config.yaml
n_kv_head: 6
head_dim: 32
d_mlp: 768
rope_fraction: 1.0
final_lr_fraction: 0.1
MLP neurons of a small language model. Each row is named by its layer, matrix (gate and up: input weights) and neuron, and shows model dimensions 0-191. Each number is 128 + 24 x the weight over its row's rms, rounded and kept within 0 to 255. Numbers have three digits each. A neuron's up and down rows have the sign that makes its largest values positive.
After each neuron's rows, "fires after" lists the tokens most often just before its 100 highest values on Wikipedia text that the model never trained on.

L3.gate481:146142143095137084106082121114123180150123066130116122154149177150172127124115119130142137083106125114165138120150135114157141138123101120148128131130055137141139138079133082132103096141180137101139112133143132145128119119131110097108139106163112116170149135129097152139120129102155133138124127136108151097110099120161165117117092149144132140095144133096121120161183103102079137122116170178095158126128059163120104098159098111162146120144112123109161161109114126142132139157072128112123116169140140104128124111141129152170106153107109119172155138134135122114119140105111109105
L3.up481:137120118116081090125134123138118189136137154153103121139091128088143106108133167119136161097140098103145132069117165113148183106164148119105130143152085125151107122150095127108099134100165095105117101144153146089122166122113118128104095117130132124113128159150124179091153149093126106130106120147166155172115099123151140093081159126104118119131108140101157151133138130153121109137142178170125132142081092136072095131138093101136153153120146134123129142065092134151143109129089125155132113164122144077107143131149127157137108121140104125173138164145139133133147132119138123140
fires after: ", ", ". ", "\n\n", "Un", "\n"

L7.gate397:127155130158061104183136104136137091138109150060138119140144137119102108155089146139155134090144116140174106118142127148096082112130162110149145137125121113106139167134119150121127127143137120126123141140130124110125110110144142100079122111154118127109121078150140110103089138124156123138111156148114131121085116117158112154127135154161114126112150150147130109152156115103104149114104110110120172133139176171104151151156166123149156092128148101118097101132154119124158121085137186139102118135134089080154079135112133097155153113122123101134070134139110126094147175178144142166
L7.up397:136166120115134154120138094115116169163157135136104144152138162139174100183161104115145114149155152124078128131117071157099051106140116115150111122167161147151165091122128155163153141093135146119115115156098128149084107146111115097100117126186112086104132151155153106141109110094179170109165133115108149157129164087108119123126144122140136119095131124150095159173110127116093129111137126126097139123115130140111110122132155107106128108103120122113140072138140106148118112093151081110126157125140097135140108121137118162156142161141126117128150114131124089160139156159106107131
fires after: "\n\n", "or", "a"

L2.gate656:140112138114104163075142116145111121084105125141156102134158165073106141086132165131148131124141149138171165110131118137128130134114070156112119115141109162109132132141118074091134146085152122122106151099111131107162104127140078136134157119134084157154125126153108111124115120108176157148113107139167126081116117084140138136119134131128175133150104147158147107156188094140156133141142154159153117132113122116097077129134175150160089138142157152135138114135112153124134133117104117098109071077136102109098127114125150095108130144150122133114111128117147153131132141092150177173
L2.up656:160129109111138134151136139144146112133132150170128132144147180115061110114147128122075143129160100098150119092141165124116136158099094099128146116137135100120103144139109117114144160093117119073110142082105159187129138150134107123083124125113146163091093153160128150130111127145127145121114119115131094188100151079118152119105149096139132121105096131141064140156125119135105168143119125150137109169129180097122108109150152098178119091111138112152158131109144153124074113098115154133140127131149112155119147121122133096139145107142131120125116151161117143182093093110131147165
fires after: "E", "A", "An", "In", "I"

L10.gate416:181115150166157106199133094097163130108118164133090125124132127101128167134127140131146102166161125145135130095185129126104125139100117109136155125158141134139127123129148128110117112120124073079132096135146143122092133136122118115122116134116161104100129163106158184137152147107136088150121124147099120119093141129113136178125148099157168148085160161184131131141143105096106169108144085126110118117123114139133168157121129103153102149122118130156088121101143098130158130119130201082085123135130151101129120149168120118145107111130109110104119104156125082148125166125115138139
L10.up416:150096124133131120144134122118150075097108131147103108115118164158110169097134087109135105142093144142129098137092122144133070108117067143111114124091071120106099095162153145149126124123083187118140127131141125114173146137142088119086132100135123170094113169126136094120126137134111134121128152121129109113126108125106160111082121148175116134155120106137144144171144179146119147114136109077187150127165134148136151116128126139135170108121119134113148107141132096084112104106164106088114116117137171129139181095181138100099100133125128126145146125138140110127124156123124134088
fires after: "h", "H", "sur", "ab"

L6.gate344:133129092100149127143137061133151138152133129140143119143143121138156141128096142129113134114121102157112152124154108113128119145095090132112143105107122161118171130118088088104110159145183169146153140138122139092136064132141149097122179134112153133076153173131091076148116103122126137153140121103117143127133146110122127121061092099177059088156116121119110166104115131130123142100151129121136115131149146122114121132127156090128157113143106120125131147128120121138162132178118094132128147148123114086112154174164156151102149142127153173134121125171109160118094093106123156154
L6.up344:164100119120137141170131128143144114115112153114105139193110124159107154111110078147139135135131135163079115124139125123131107127091113118108121087141172118115162141133100139095151161164148174175131131125174096152144128134154123165117140112117139120088155163120114080156157125097142141119124121148140141174158157133137110137129116082135132137135130117100119107138086157125164181092116170134134087123141129146125103121106094082116109106137111139146144124110096115138113148086131139146149133160127155079116122150157128098102110146109117196147088125150146152094102087153152169146
fires after: "g", "w", "G", "s", "W", "bl"

L9.gate84:120135119157147098129142130110114086114118156124126147120159130147102137087129120105135091141120141160131132071121129121105106133082127079132176151124129113095170125084162087119117121132141094187145141140137095156159095113137118175175146161116141113095083168118111149145169123119159157137098138141136105091072133144126134163152118149096088134152143137138113100121142084167139136143062153102138137118107122143143151114147095098169140118105144139178105135167109108137140146155136137122115097121149104144116104133136136142127138126120175117102111135173140117103139178122099104111
L9.up84:134109114158121128161139158116137148139109117114137136192145135135127138102165129168118136157150159161148111124109078129132114106109074116126146158100104140139140137116088138114137176078120153129110129133122103141129091126174130150100168165131115089106116125079113111155108151098146074103133087139148132122091122144124144126137140082129172082110103127102109154112101158103174151084116136126141135105114146157100121112124131155115130114090117129119137103126094137145135165156093137120083143055158142120123166148142148088122118126172171150101105158148115113123120148100151119131
fires after: "H", "S", "Z", "h", "Sch", "ü"

L2.gate383:124171175187124145135124143098122080131127135121182165120140116126138169125162117150117102144108154132150152113138144120127163136104112126093135104111113094113104118131131117121075122140151144117137084115133086161130112114158122134138134131137118110132119113156160091119142133124072121162111120133112169084116105144108138175092105136119150156192157123107164182129149092103177067158120145094140106105130123129145141143097105099133122159122099111076153121138137117120094123140064084104133137131092146125134128148123076147151143111138099137112142119146115122116135137123131170160
L2.up383:149133139092134106103115166133108098141096121130146128100127093187137122155101116122136118160140100154181156128131097135139156135142104129123095123117087166122169154114106128147121149129128155106143111147140129123110157102133113121182131107116150112123168073120131128080129163120111142173092117153131152122083105109108157170123097171118105143172154099110170133163112102098172143108120168112173132073163126117121111154101111129172136157135158108166154118127094117148120134113121086158109158150129115107133123124134089124142103127134107145144103117110103102077101135094126154113
fires after: "T", "b", "t", "J", "h", "ther"

L7.gate564:127094150109134098167170179088100089125167128156104157105151137151148151132137118152142111117151151164111089132116150144134177101107098146074167159125132133093143151146103127117116109143131096129104095154147136145154130100100100118171154125113125118081132133138122131122125157113137165116137165149129161125093111067126137135126077112107125124119146126113138146138172126136152133130114108115170112167118151089156143137121107160132127107125136112182149072192141127139093093124112128123125102104146149089075119163131139103104152122112144114105170117129113140110158097107094141134
L7.up564:125172164106139113100131099135099139131177131151142171161126115191174085140129143135141116158166161104095108079126123113131118109124141103127150137112173105121158117120093164150115132126123109141133142100083119142130103127138145138160107133096116138161146114074101107165132146139119136090139113111123111101141118109131148149161095089149114127137156137122136149153101108089109080139103134159084117162097169128148088111116156151163086102119110112153148149122122144111090116099106117121167141105114134114121134105124106103113130139144115128159161130161117132044160143160091123121
fires after: "F", "B", "R", "r", "f"

L5.gate489:115142147095126141116126125123108116155143133151149160106115136109079136112104143096113127103180079135139165111160131136142147127119135108160184130146117126115130122134149097158093128127127148133137126115128148110131104179132107116130092112133148106097105098101142133141104126125124128150085068140123105097094137129098136139129154106155138131096144092089167160139169130109115129075152111172162110118108135066105117159151092091134099109123113128162114150116088151120184058146151144115135143164102084104140091165129130159150146129135134111111135124082132170170111111129121138147
L5.up489:141116178162146151171134151081105116132133113154111080118161110136121101135095092145119155098172139142139102150137159137139111131098109135118127121161092178105146150177082129159154127148141152108087138114179140150146172140084143124103131133083132143122099163145169183118113179121103160094121165154129147115079163136130132089111139086110142119131137150178167120125150124133125107170129148135108164135098139100154141132109118127161119136117132110102150108112115138149122113117127140087127093104103111088119093154136144109149115152097097134153119132123108136113105094136120111108
fires after: "al", "| ", "an", "hal", "Sou"

L3.gate681:125161116110109079126134115142137143156143151107130178081145070125169144121090114100124149099137092155144133160120116141160133162120129165108156108106170102113126141148078144154114113100106077128150134093086175141115141091157141108096135121159146082126127124114143183109145184119090139109124124115128137140150134138135162178081135123187148114155121135124159133139119129138161106161154099154086131146128138159127129134156119088087100106126122099107151132173141127143125143137139118118092142168139096116160129101097109119129168138118139139075131110117121132154137125113127148149
L3.up681:124157156095105128130116070119150121144140169106146103116150115157156109148152100102100103137102093126144131153109115119152156151133117136122112134101152114138139157161157172124121122146098135107129149122107140158175114138118063066104179128123153130099113153139110130137097153087117150074184118124138152110161095105136148140105127114129110088119097140142159158124126139119156144145082079154143137147074119099098140112110180098116140122095150151146103162165151144113087160135126069108133115131120119124105122138121157114158138148122146132090111149103116161134128170125114138117
fires after: "W", "w", "R", "dr", "re", "r"

L5.gate366:149062178151080124119105168135100086152136120146132108135145137149139122145167118169099136098151118152156098113126141130125125099137112115112164133169133087081131119152105114130082119145114088087096133116132155172159143112137135139134136110146093156056124129106137094090129111093140103145145170149116119153144146087135131091154146136138103103145117126075140139150106161179132094108125167138118104118140190159113149128104111169129100104115104101166143106158118165111116134119154138125135110103156133117122130095135161101107150123152150135111125143149086128139130115131127136159
L5.up366:151144117120104141134119113085121133129147145141150162168088132138114127141145161107160105152104129139085136109085127131121128118130089164176112112077141143142131146162107160147109092112083144174160114104121161091149124180198147129134124101127128110149108080095129128087108088127076159108127106116161133156094104147135107126142147115163157126136118142105146166067148119086115118129163112122144116132117115155107097097125118136156110113098120156105130097171135118115105111131105131121145105136095124143153146138111142116123130135127134162106143150098134116180138119130164066167
fires after: "R", "H", "F", "am", "M"

L7.gate706:111117188154124141145170112164164135087109111108149143155148146096075118144134152111176153104125088175100128102093090128104084138095156102180150153113105125125121117154121143136124139128112103103135123145128136155191155118090153104108087160166096137135144119130105127132082150111149114094143141138111122111087128136105080085137138117124118155078104132114128140145120137108113135160107084084137163130156126145171102133132133144150133115124175126129105124132121170111140111092099122136134182125149132117155104149113134101148156088115146109131150137096115143136125126174145107132
L7.up706:131166105146094109087130146119103162147098116157159120123162103111132119113115098111154116147142102108159128155095138112092127142108111128094114098178144099151127148122133142125110121097090141094133123112117125126138111136121131144198122169154122176058122124125117145142162134126149133117072135152142136122177107130155110125155088120150073133126141128117102119135167124160111117132100122140146157175115097171132143112095182142138162128117172117148117143149118106112133111131111100145126076118153107120147146129121134108115107188125128094080179128130122148131154108152189139117
fires after: "ch", "ro", "a", "or", "al", "ri"

L5.gate471:142068150110111127140099087166173129118122146101127145120142086093104110130115121143166119116102129151139138100128079118123141139132135132204124122118146132171148140149126148167123120179127148132136116157135118121130103158138133089113156112138140129178120133156091128083141103094143130150100098144119124102171155134087159115171137116138140151102127104117139088143089154117148153148097135098121130083088154147074137141113164130108161140123097142147118121127119104142123124115180102176115161143132129105102080088134148105126137100088168114099133141139124088125123132155088127159
L5.up471:121158112147132078133136117115121177137121128166110129132117109114177098132084080101166098133113149170076134196127131136115129074137164129082147155130124135140114122100136118147165130161135140120116134149114126164103130116166132097125147127130111173114097151123118143086108130110120143102139118124146144157192129142148176135152093131140127107163134121128147112105138130150137100139166093121087142121140164133161121108130140178117122152110140120118142099138134102178140127113164107189137140115145168110123117146150109138138109159101138159133156110093100067094144163156131124116
fires after: "or", "qu", "rig", "Tran", "Qu", "gre"

L5.gate299:127149195158108176139106116146107146149144120129141157114138166127157136169147122102093139145153147125131107126114146130147146096122087112129145114146107147162158124109113119151092128125159121152140102117121162114095081134111102153089187151163100162125146116131118148169122133158176142143120155111101152125109149144135108143118106149121111067150113123092124133126100050124130095144134127102140145144125144138125163077120106116141120140126142117102122115154108146080134122118143154102129119123139160165138151115144107182167126114102068090139186140110106096103101119123126154107
L5.up299:123149152153108176119115135140118142126115114136121149139138174117177102186115144129086120157153137135153114131145109117154130090153092128117133115143145119171140119093165107106140138156116145115135157100168146142119103141134101149115140075099103182123140095136114140140127110167160144103131135117107167116133136139157119157123097093113140122151117105144126118148124095163153082153112103104106107140114134148120163074089129128084135168119191111099120109127115136118141130106119099131142141138130213112133153142147119126177106146126077113090152147130123108109098091152083161140
fires after: "\n", "\n\n", "\n  "

L5.gate599:135092172134107120109117132134070103144133118081104159086122054140113101149162114094132140086108099092167124130099142156122117110143134124105177141128133149129108171150097146100084129141122141141119150122110145122154100103114127137135193132145116144108120132124123192128134149160131123121109155138143148133118102139124156154072177142178105107133098135123146118132117121148138147116125153111171152093159155086174099122134102097155128136113103153093139115175080142129131121134169117113158150134177113142117133107116097171171116129130128149132141145132138110119127128095160130128
L5.up599:115136129101121125147105126114126131141120122070110114115145084169096106136117080120109085145093082119077117093138126124111156144081112081157187120125138149157168130179145118145135126093140108120111138129117135131145099114160131175112132171116147083099117132139115175122157142104120108144160149125124152093113142153121121129107113182155107113150172165134144126102137126126117150130118130143150162081143143124172170130152130105137111124157108117143139127135153125125166153170128072129100129157168132129093088109127150129188159120099116130167129131129089125108111158112141140121
fires after: "w", "dr", "| ", "s ", "wh", "; "

L6.gate63:128118122106126066104122140115187115127108127129119122176105097156148127160105084124151147109159152142129155181133150129105118120151151142151134152091135143125123167139126151097143098129199131120156111144105115135129109091103143159151094110100128146195140116148088155090150071123121143150108101118136140129121159110153148130117091117152171081149157110128122120140110173135128116151143123125137159122122132138106110109119170138127153119135149102151138131111154127132141122068108141146107159094085103116114094099201129122137124133101148149138106112133166123115073138137134154099
L6.up63:148163042126156102182125126171131134140107125135128122158106112051137158090148122134173102087136123130092078130122066153125145160138137138116173134125150113161147129142149126139130131138135108161056117061138135152122079127140096135126125081147121137143116152133155091135114137122119094099128135103108096074140122112110100169154112131124143142154119128144124125133097126144119120129154152121169141120129166124132096113097100128153113169079149150116148139139142129115174124106132116118120158130143148135141165146125140105103163108101127105127122133120149122161104135139129143148
fires after: "ov", "ag", "av", "enn", "qu", "Willi"

L2.gate639:142151093157165097094144121125100125121130125161109116136097110112069167143111107144146136127129146154161139143136149119145141134149120103173135133172080152126084126123136104152114152105181121130107101101177131123122131113117149139108054105128121104140089111163166159125113150157138108120144166153117135127124134102139107123166145112142115148154103128156132138134143121142093128155118122146160147125122142094140085187157124037143106148121113149113142101101103128161153107143094105114145086114113084118136146124104145169122146133103147116135152139090108108172117095159116147144
L2.up639:110173137097110122173154091113112114161138131132131116121059124109138111073100147135116169160157102181097140146126114137101152146144115131095140137151107147132113136153125089142083158133144091133103126145143139109127129136139175107161107137090125146159081179127140153147167168119113127108152172124129123159125158134070115147136120120104099128134117102143148121119081111152185115149102108121141164124114138120188141180141131115147136097149127107120147126133157114125129124113132128147108124161205063115128132146125126138110114123125118149113113114097126144115073132139114132123
fires after: "an", "ar", "al", "aur", "at", "on"

L3.gate744:125143156098161114128104083135064153129138113132123096159184140088132104130155159109125118141112105150148129109130138130131115163135129113135122071148139158172160138123172091121148143112126173101121088140149105127147096103131085105123160158107160144145147117118091121137111141084138141163101124121103171114108145159144173144144118134136164174125130120121178128121175087092100098169137159130170132116096077097110095123155131116125160132130127139096105141109112130154153120116145093122143151126152143099141111141113133140144112138096142122184092125146131134128102109100111103084
L3.up744:140146129140122159096103157123119161123131146136125151134162164066167136132137156137095144162101148129147109146109155119154123114160159111077132153132158153165142142103125141139166130137174121114117084130131123138138105089112118116109140126103142165138098115164153149123122106128115114132168074119142151133157163132118121126165128125120123164156092063098115122115135100114100106153112121099137097119097125128129106100119134140067143176129135165150117115084121117142125063099180108141148124135102161107100124146128157110144115122084161142196142158129158113138126149147114167117
fires after: "\n\n", ". ", "\n", ", ", "==", "- "

L5.gate383:161132153129155137149153108130124087098103120137093188148144099121122149131118103143132143126137115130174150117125100114136180148087090128091112081135117158150164161090094103144108133095117124113176130120095147150115148127136089101147119154151115119103103144116123138128098149096158113127124148150153169094091111145124128136126087090124162096099123161152119117104163116128110130161121149139144125125140179089101135126152137132164103058110149133187117146122121114092124149144104150109134070140137078144146136101121094116112145088140134126150125132137073152137107137101155149130
L5.up383:132130164145121102111109130110096105113127111140117115110138143120118104137122134095082152098182102128139114136138135132117158115148085077141090127111147157108100098128138130102117108095107100115141135108081181175128121159085113136125153192172124106125098123142134143146141151104147129144129157137151116146070112103117094133096083112145116096088110162125148112170122084170137184158169162155167131138134118131088084091100127147146105122145133132097154126131120135106110115142136109119161103106124106149104143100113099130136171150118121169140173111156117152138112160136132149140
fires after: "a", "A", "u", "Sy", "E", "hy"

L5.gate251:100135136104135117101095101139136118130164094139110102113171122134169135133131146115108100135124120121146164102159137114174149116132170130141100090147088156145131118139115157185111157148149169150104103116115168131132109138171121159106133129137113101115103094143152132134137156154129134112171136111088153133170117106115108128132090132133126165116135130130124133187125131109120105135087164132131133132140135098102115152130120119100097157180162092143131084122149146143143163126139096123110125133111156092057132117149109131184119168091089152143143118080129092113129186101088132105
L5.up251:118139153167165148114122115109105118142146146106137131133136145106151156118121145150111136079144151088127134089149151119176134118134138111126120096144093168149102152129121138132095134112173102143113124167122170114149138092171089213095160126160131125071140119152137150151137182148131136131147175111109115160161158105158080126105074135126099161134133130115144105163128104124151127141119140087081160085136175133098131143124099128130123171114153116152121095095130136136151131105111121139132136158088143109091105100115113138126138124123099133147148123128078150152099121144109143107
fires after: ".", "5", "3", "9", "1", ")."

L10.gate752:124130147143108114125138089103157084166138182132130101105160148113103125112121122129124088196094134109127109123167145100103139173114100151126134134139155095142115133120109116105139131121125138124089115130129129145131144116143123113129126103122143144091100112170089157119100140122163120143124122124121146101139108137121082147151148180094124150131180154133144143157140101117109177124112137141125120122164150170199196170137123115131077112133165109146134153141088126148106109137091102150102096166112090134130135124122109115117094132138133107136082138099103148192118119080135145117
L10.up752:149134142134119110120137139104128115129124113171142113061104173153127109148119127157107139137123118156097125134114154148134150133118104139095115133150096123114139126160160100136145086158154146123151132141127068136151131134140147107121091070108130096137090142180118118159113148129154157109129115130130129097138127157139124110090069172125166168135128120130158105092126136132129153112126109120111127101154119179100126127128113130144155051101170122132125206152126116122109133108127127119159146118141086083141132130121141115144108157079129086134105136139152112150094108159203134137
fires after: "M", "m", "St", "w", "h", "H"

L3.gate690:114107093129121145104112148155142120116123158100145164128171098165134116121133048136148117077142119129115118135096117120080114124092095144152155143161169155132173118159094115118101121148119120083120141129087128129135110105114082168108102122096140138109099156133143129115130126120148155143154157149149091135148112164149145114119135135163121087164104156134134121133100126091090135142089141089125120126123169137131134090165151109138093116128129135097158130091175130163105122116114091117153142127163109101136120134127162055161152139128157149138129141078114128157112164115140106099
L3.up690:080100180112103127169165082079168132140105106101112139113147102132135118117080135136134097113141128131122119156124124119142170110065144127135151085114105144118133143122135087137134129108127123109127136108116167142180123103120110077137209105151134144115138148103090175141119115070171120044173129141126118163110138102148151153109121133115121076118146171156144128135127092138131130110119134139129175106113135145091149099098139127124098102121071114140121110141124145127158161152140141116135102114135129136135139130121171126153128117124143163150143118141131128121143157116129118135
fires after: "h", "tr", "R", "dr", "w"

L6.gate276:126142128065126120111145112123134132105128145142126142140175152157142097154113149129134078106135121118157163160146087124110091118137114139133112150126071129185166129113122106111124154081129096143170118134141143158126113104061132144136124119156145090118130159158137163168106143139134111123122128103136105123115092125110109106134113190145132113096133141142123127162154147114128151133126138079143132129084118145126105092112172107120171083164133099121094122137135104140113144111090113119176058103128113126132145100132113123129169191184100148134135131108141166105137144135147118130
L6.up276:142137122051163171139106166130153162130136121102143119090145134167127172109187130148138134111126098125154131113116094159112117133109119126120111167126119119149096127087087093115141122124115128154103174110142125140142117172105142124120109141130144110118133137122090132110116166127118127139152144149122151118118162168096155137102115125143131097124139130103177137121103112112127162138090100106112117143107113079099129146076171088140126115166154139149089156124122170136120121159132148122080156157123166144134147143179123152179109115134137121110141127150200135117094124075109111115
fires after: "the ", "The ", "(", "t", "| "

L5.gate325:132119139129171091116143144161117123130174114138128163135155126146117088133130124134109088151146131114177131108156117128185107091123165141126156137150092130091108136138126166153127128138114077146117163144095123099130118114122071148112124115141106124102085095131166122157153146160113115139154144128102125137167151107119142175094081107116085138163161120124162148139138134105134109129111104134110161128128170130122115163131121141111148161173143124142152114073091113147130165132140076150157135147149149125066120129132102147163120150108099147114155092110134122123130158094093071102
L5.up325:110163141182191113118137114133078109135141116174125150152093153104141116155132099152124114143133143120151148147133093134145137110128130133146122099135112109084144128121137171161122131113100158143152105110118130108162110132088111154104153161148100071090094084122168130134166137176110148108134132126080120140142103161083118104131110135121113146141121140134147152159169117091131148169155180105119126105114131117109108119101102160124115155139103142165104070107094142132156143143128124109117091175139157129088126133158127141157118139112113143143186128083116119121146110112107087115
fires after: ".", ").", ".\"", "\"."

L2.gate32:146135148117127147150097154105106127124129087175146136143145156125156143122126137170070146128160129139086147146153144145191153151136109093108115118104127168140094144145118095129145098112157174084087127105150106160109155114111107091120106109137128106102071158132150125118126093139116161133155055130124114097144139140084122084147139156153147102178149133104180125144123148134102124109157154139141113083090124121110132113117152154132113140126112117144146111151108130142074128157082107126138116134098159159109133155135141155162118131151158114122124111115130144183107130155103123108
L2.up32:130151148151130128137112107105120117119131092131118124154138134140161158138141146150099139139102139140094166117114131143150162163133127133091118152120083170130095111107158103125146178079150142087129162125146119164142110120083059119174159124118150098165116093150149078123139112080130156138124110107137110132132125116107103125139104163077116095107145123084129181151104139140125130099137139117122146079134145141137162125130105148118136137135101128160139110145110113140115104138098100117108107131101093116168085160133135164172152104108136115135094144115128106141124078152084151064
fires after: "d", "t", "T", "c", "en"

L6.gate613:131118147080108088155133116124120129117145150143098126108141167172144139153128119136126126113163133111133153153126163154142130118123114146118147090144116087123134140138143131134146163125134148164112088169136106127136142121151090134131096117124115105068105139151176105118102136101078098124137132101138138154138115118132136135167089088126147143112177113148194136149149136170119136112086141084108103110105142130114132112122039110157137140152155128139076125082103116128135145163108108109153103129141078086131138145135102143118165184135087126097170115104150120124161102129133139114
L6.up613:113168136141135145088095110150100135093161104119139129157142175089110141151179141159106130108151154118129146120152110156146113102100165106163138135146111153121098142103128112133115117118140168158154138044152152146158096130093159151125138105115118100091082129117157140099145131138103116100116089122102150112124118136122129099142109118135133124097120129095168137175135145122158105122155130128184152120137115106142108102149102115089102137155107157127133068093108144122154090110119131116146107127145130098112107139145126146160095156159133133159074146119143146091175134163128080122
fires after: ".", ")."

L10.gate350:111121119122141161129145148152129117122098106099097128146127159154091139167141099184135083140138118102095122153153104116139108155109148118101131091137137155108110145143133113098178124096139110075143158124148103108113093083120127141147152119142117113081109131133063140102113102110094111103123130128126154136153146113159137155113085148164152146128167153148127148179133127143107146086141163146156118086100140101170136127137117168161126130147143116152131133135150129129145136117135183150084131148192101141150120100166191076174149110130120148109145129128130107142123112127127135097
L10.up350:151143154110129155137138139145125128138141088142139110110120159098154082163114106110151072109119105139100061171102082140137088136136171146099142122116078107165141131147095188153150118105165151139127095128135137123124105092141107133122141134154136111110095137095126154149126119107134129121144120106136191157127154158116157148100083139132104170134083125126091129146113104124081156142105108144124145145082138127126102120086136115092165065114114125149137101101142120138125175129150171136095139109144153099132140126153137133113099138120144121118153136167121089139139116173108124107
fires after: "\n\n", "|", ")", "\n", "ex"

L2.gate99:132147151140146095114140099094115107135142134124154127125170126119102146115155114123157118119140115141142122134121109116137178170105110102099119097113146172121141084084124083117199099087098128139130112116135112116165118127122124103122120161173094133136132118109089155119110179118121148095105164133156143137042148102127113146169111112165134152116138165120161095127153138136127120147096153132133145159152127083070056128132132141149090127123156134129143137109108147155151143142164153104118090098119121121120124156143140122128185129098145129096109125127097141093143148105136139154
L2.up99:117157174128111139172177161110181132090136143129108087111095187093130114100142134125115110150127098128161079155097122140100091162093121103174128100113099109127150112181127115135171139087122110115109109090153137115148119179122127109091107129159131173142083101093104100121129158136098138118140126159137159136109129117113105128127148117142147120136155143141092117134104131121130123131155079137128119144140189151130083111096141130150155146123171158157147120118163138109104118137119154138119115089118134103099160117142152115144098135156164122126148132157089138126090103120132127164
fires after: "a", "F", "le", "u", "f", "re"

L7.gate577:152145097144101103140164121135160132109166153089130120104129149091103076131142110140093137128133111163183148137154122137117122148128113144123163144107147150153143139096142090120113136175168092116107157150128137128102087097106117134125131173134169116116086099159100148132119160080129144121124121121162149122058138159118140163129083118117150113106139186161162140123127121132132152117122109117145134157125141144114135107137151143125099145132196099110088134113152096125148142121138151097148145103141149110122082125103097106089140098148099098090147125133090125114145180154125167138
L7.up577:104144143146102114130164153165166115146109170142118128135111125118126142111107104157139111120134113101155105172162145139194096029125106123097171135181086122145148105137134108101138128136127140099168138147088101137096156123103135123112094142141094107122110090134167111156127124085128148150134129122108151112098149132101126136136138090141135158117145116148196126111092134116114130143147138181087110105118111145129156143128123101078139127132144120155117107106126177140139119102134101136154154141106165127085094152117117149151118096094109165132139127124123133146136159176121120133
fires after: "li", "u", "i", "a", "Su", "re"

L3.gate160:132135169147126140130142145103124132114130135142111115125072127102090125143098110145118121153130121139129128129144123112130136146100101107111137121167113133123151129194127106152074135126153143106103143129133123110166143127097169148122114132116157133100113114130134177145135129130132118137110113125107108107162099104148121108118121154137087202122125116122147088128162130089091093142134153103160168099105153110185170140127088100187102148136146125080157142144126157125135087128094125126110100134113100041148068109138147171168126097113140113148116114108170150144126117135125146158
L3.up160:108141136162103096164113159139105151125130095165151122171146070122103088136143109121117139127146078159167093139113160104128142124132128112124161099140158106101116131155108170179098111137121195084138127083176125158110155142118138108116118118118172166132091175119127155145110126123125145089125098143168156124169094128114129094126090146124078178114109125140139114121122142134141101134144147134143132099154113119135136146130124163145132147118150086132144164130123133139111128111163140152112109123117091107131088159178110114141104131130076124088154101107154115168156123142136141130
fires after: "ph", "m", "ar", "osp", "aur"

L9.gate728:167139112116144137101179168146146125104113114136106111125096172132135064131091112126156164146114159121131152170129096115145145178095127133121131123112133151150077109084126144115112145120161115132155159099132105140099114115075147156163122141110181110207118082138195138173131094107133150141125101121142117128186121106124111114153143137086108155142105127119118120155143124127104136104112157109130139101110159125133089125150103134107140142127100148102108136140102122118139096106145176137125129126125144135105103111151142162138158138141127168164147139098177094122137101131121153119
L9.up728:167127123064109147134145123129126128157132130111091146152118139118145096103166142143125123147120162120097117086104179140103114147138128099139151136135146157086155129139107124143121146128128165121094171127126133166105115123149155132076129122082106153140075144159131160170122112170137109141123122115135170165140106153101099130156111088094172154160116122179098095148075107102135103128125135112151092104137156133113105115141142164095168112122158147112162118136114163110106143137101116082101133121162158118137161104130151091061128098149119146151109155128122153130114123126104118143
fires after: "av", "ag", "St", "op", "v", "Mar"

L7.gate77:145108154085110108114138099159086149131132093136140120163150124121116112145066085099126174117152128130098160097150116126082095108100160128132129146163133144121129089106132171122079131171162123148144149130166111162135131099165115118135120151142084098128105157132137182126105098136120117144095129143117109140135136094093133108125111140157127125093121167143150122163084128101111150101115100107099145156198177133117117121127152155116113154164124112159108166092118132070145157095156138129120123149118138114108149141139106196143142143138123117111137101133136123103165135143126119138
L7.up77:134116115150141118112142128142135083110098106117173124149100103147138135159136126161162147112141126154126094151083160106128091132099065134121096123101122125097112086142131140125142121120134116145173118136135088138137127112142116117090090160122131148089125099136162157118110144124108148127139186141156109135101173137141114127095108140116117153087129160139105116118137147120145112146139136112105112153168147140131135115154125133189123143073152156087127087166128091122164138150120168140108089153142117129138070202134161068093086133103156130129110135144109119130119129127131152085
fires after: "H", "h", "ra", "ro", "^{", ": "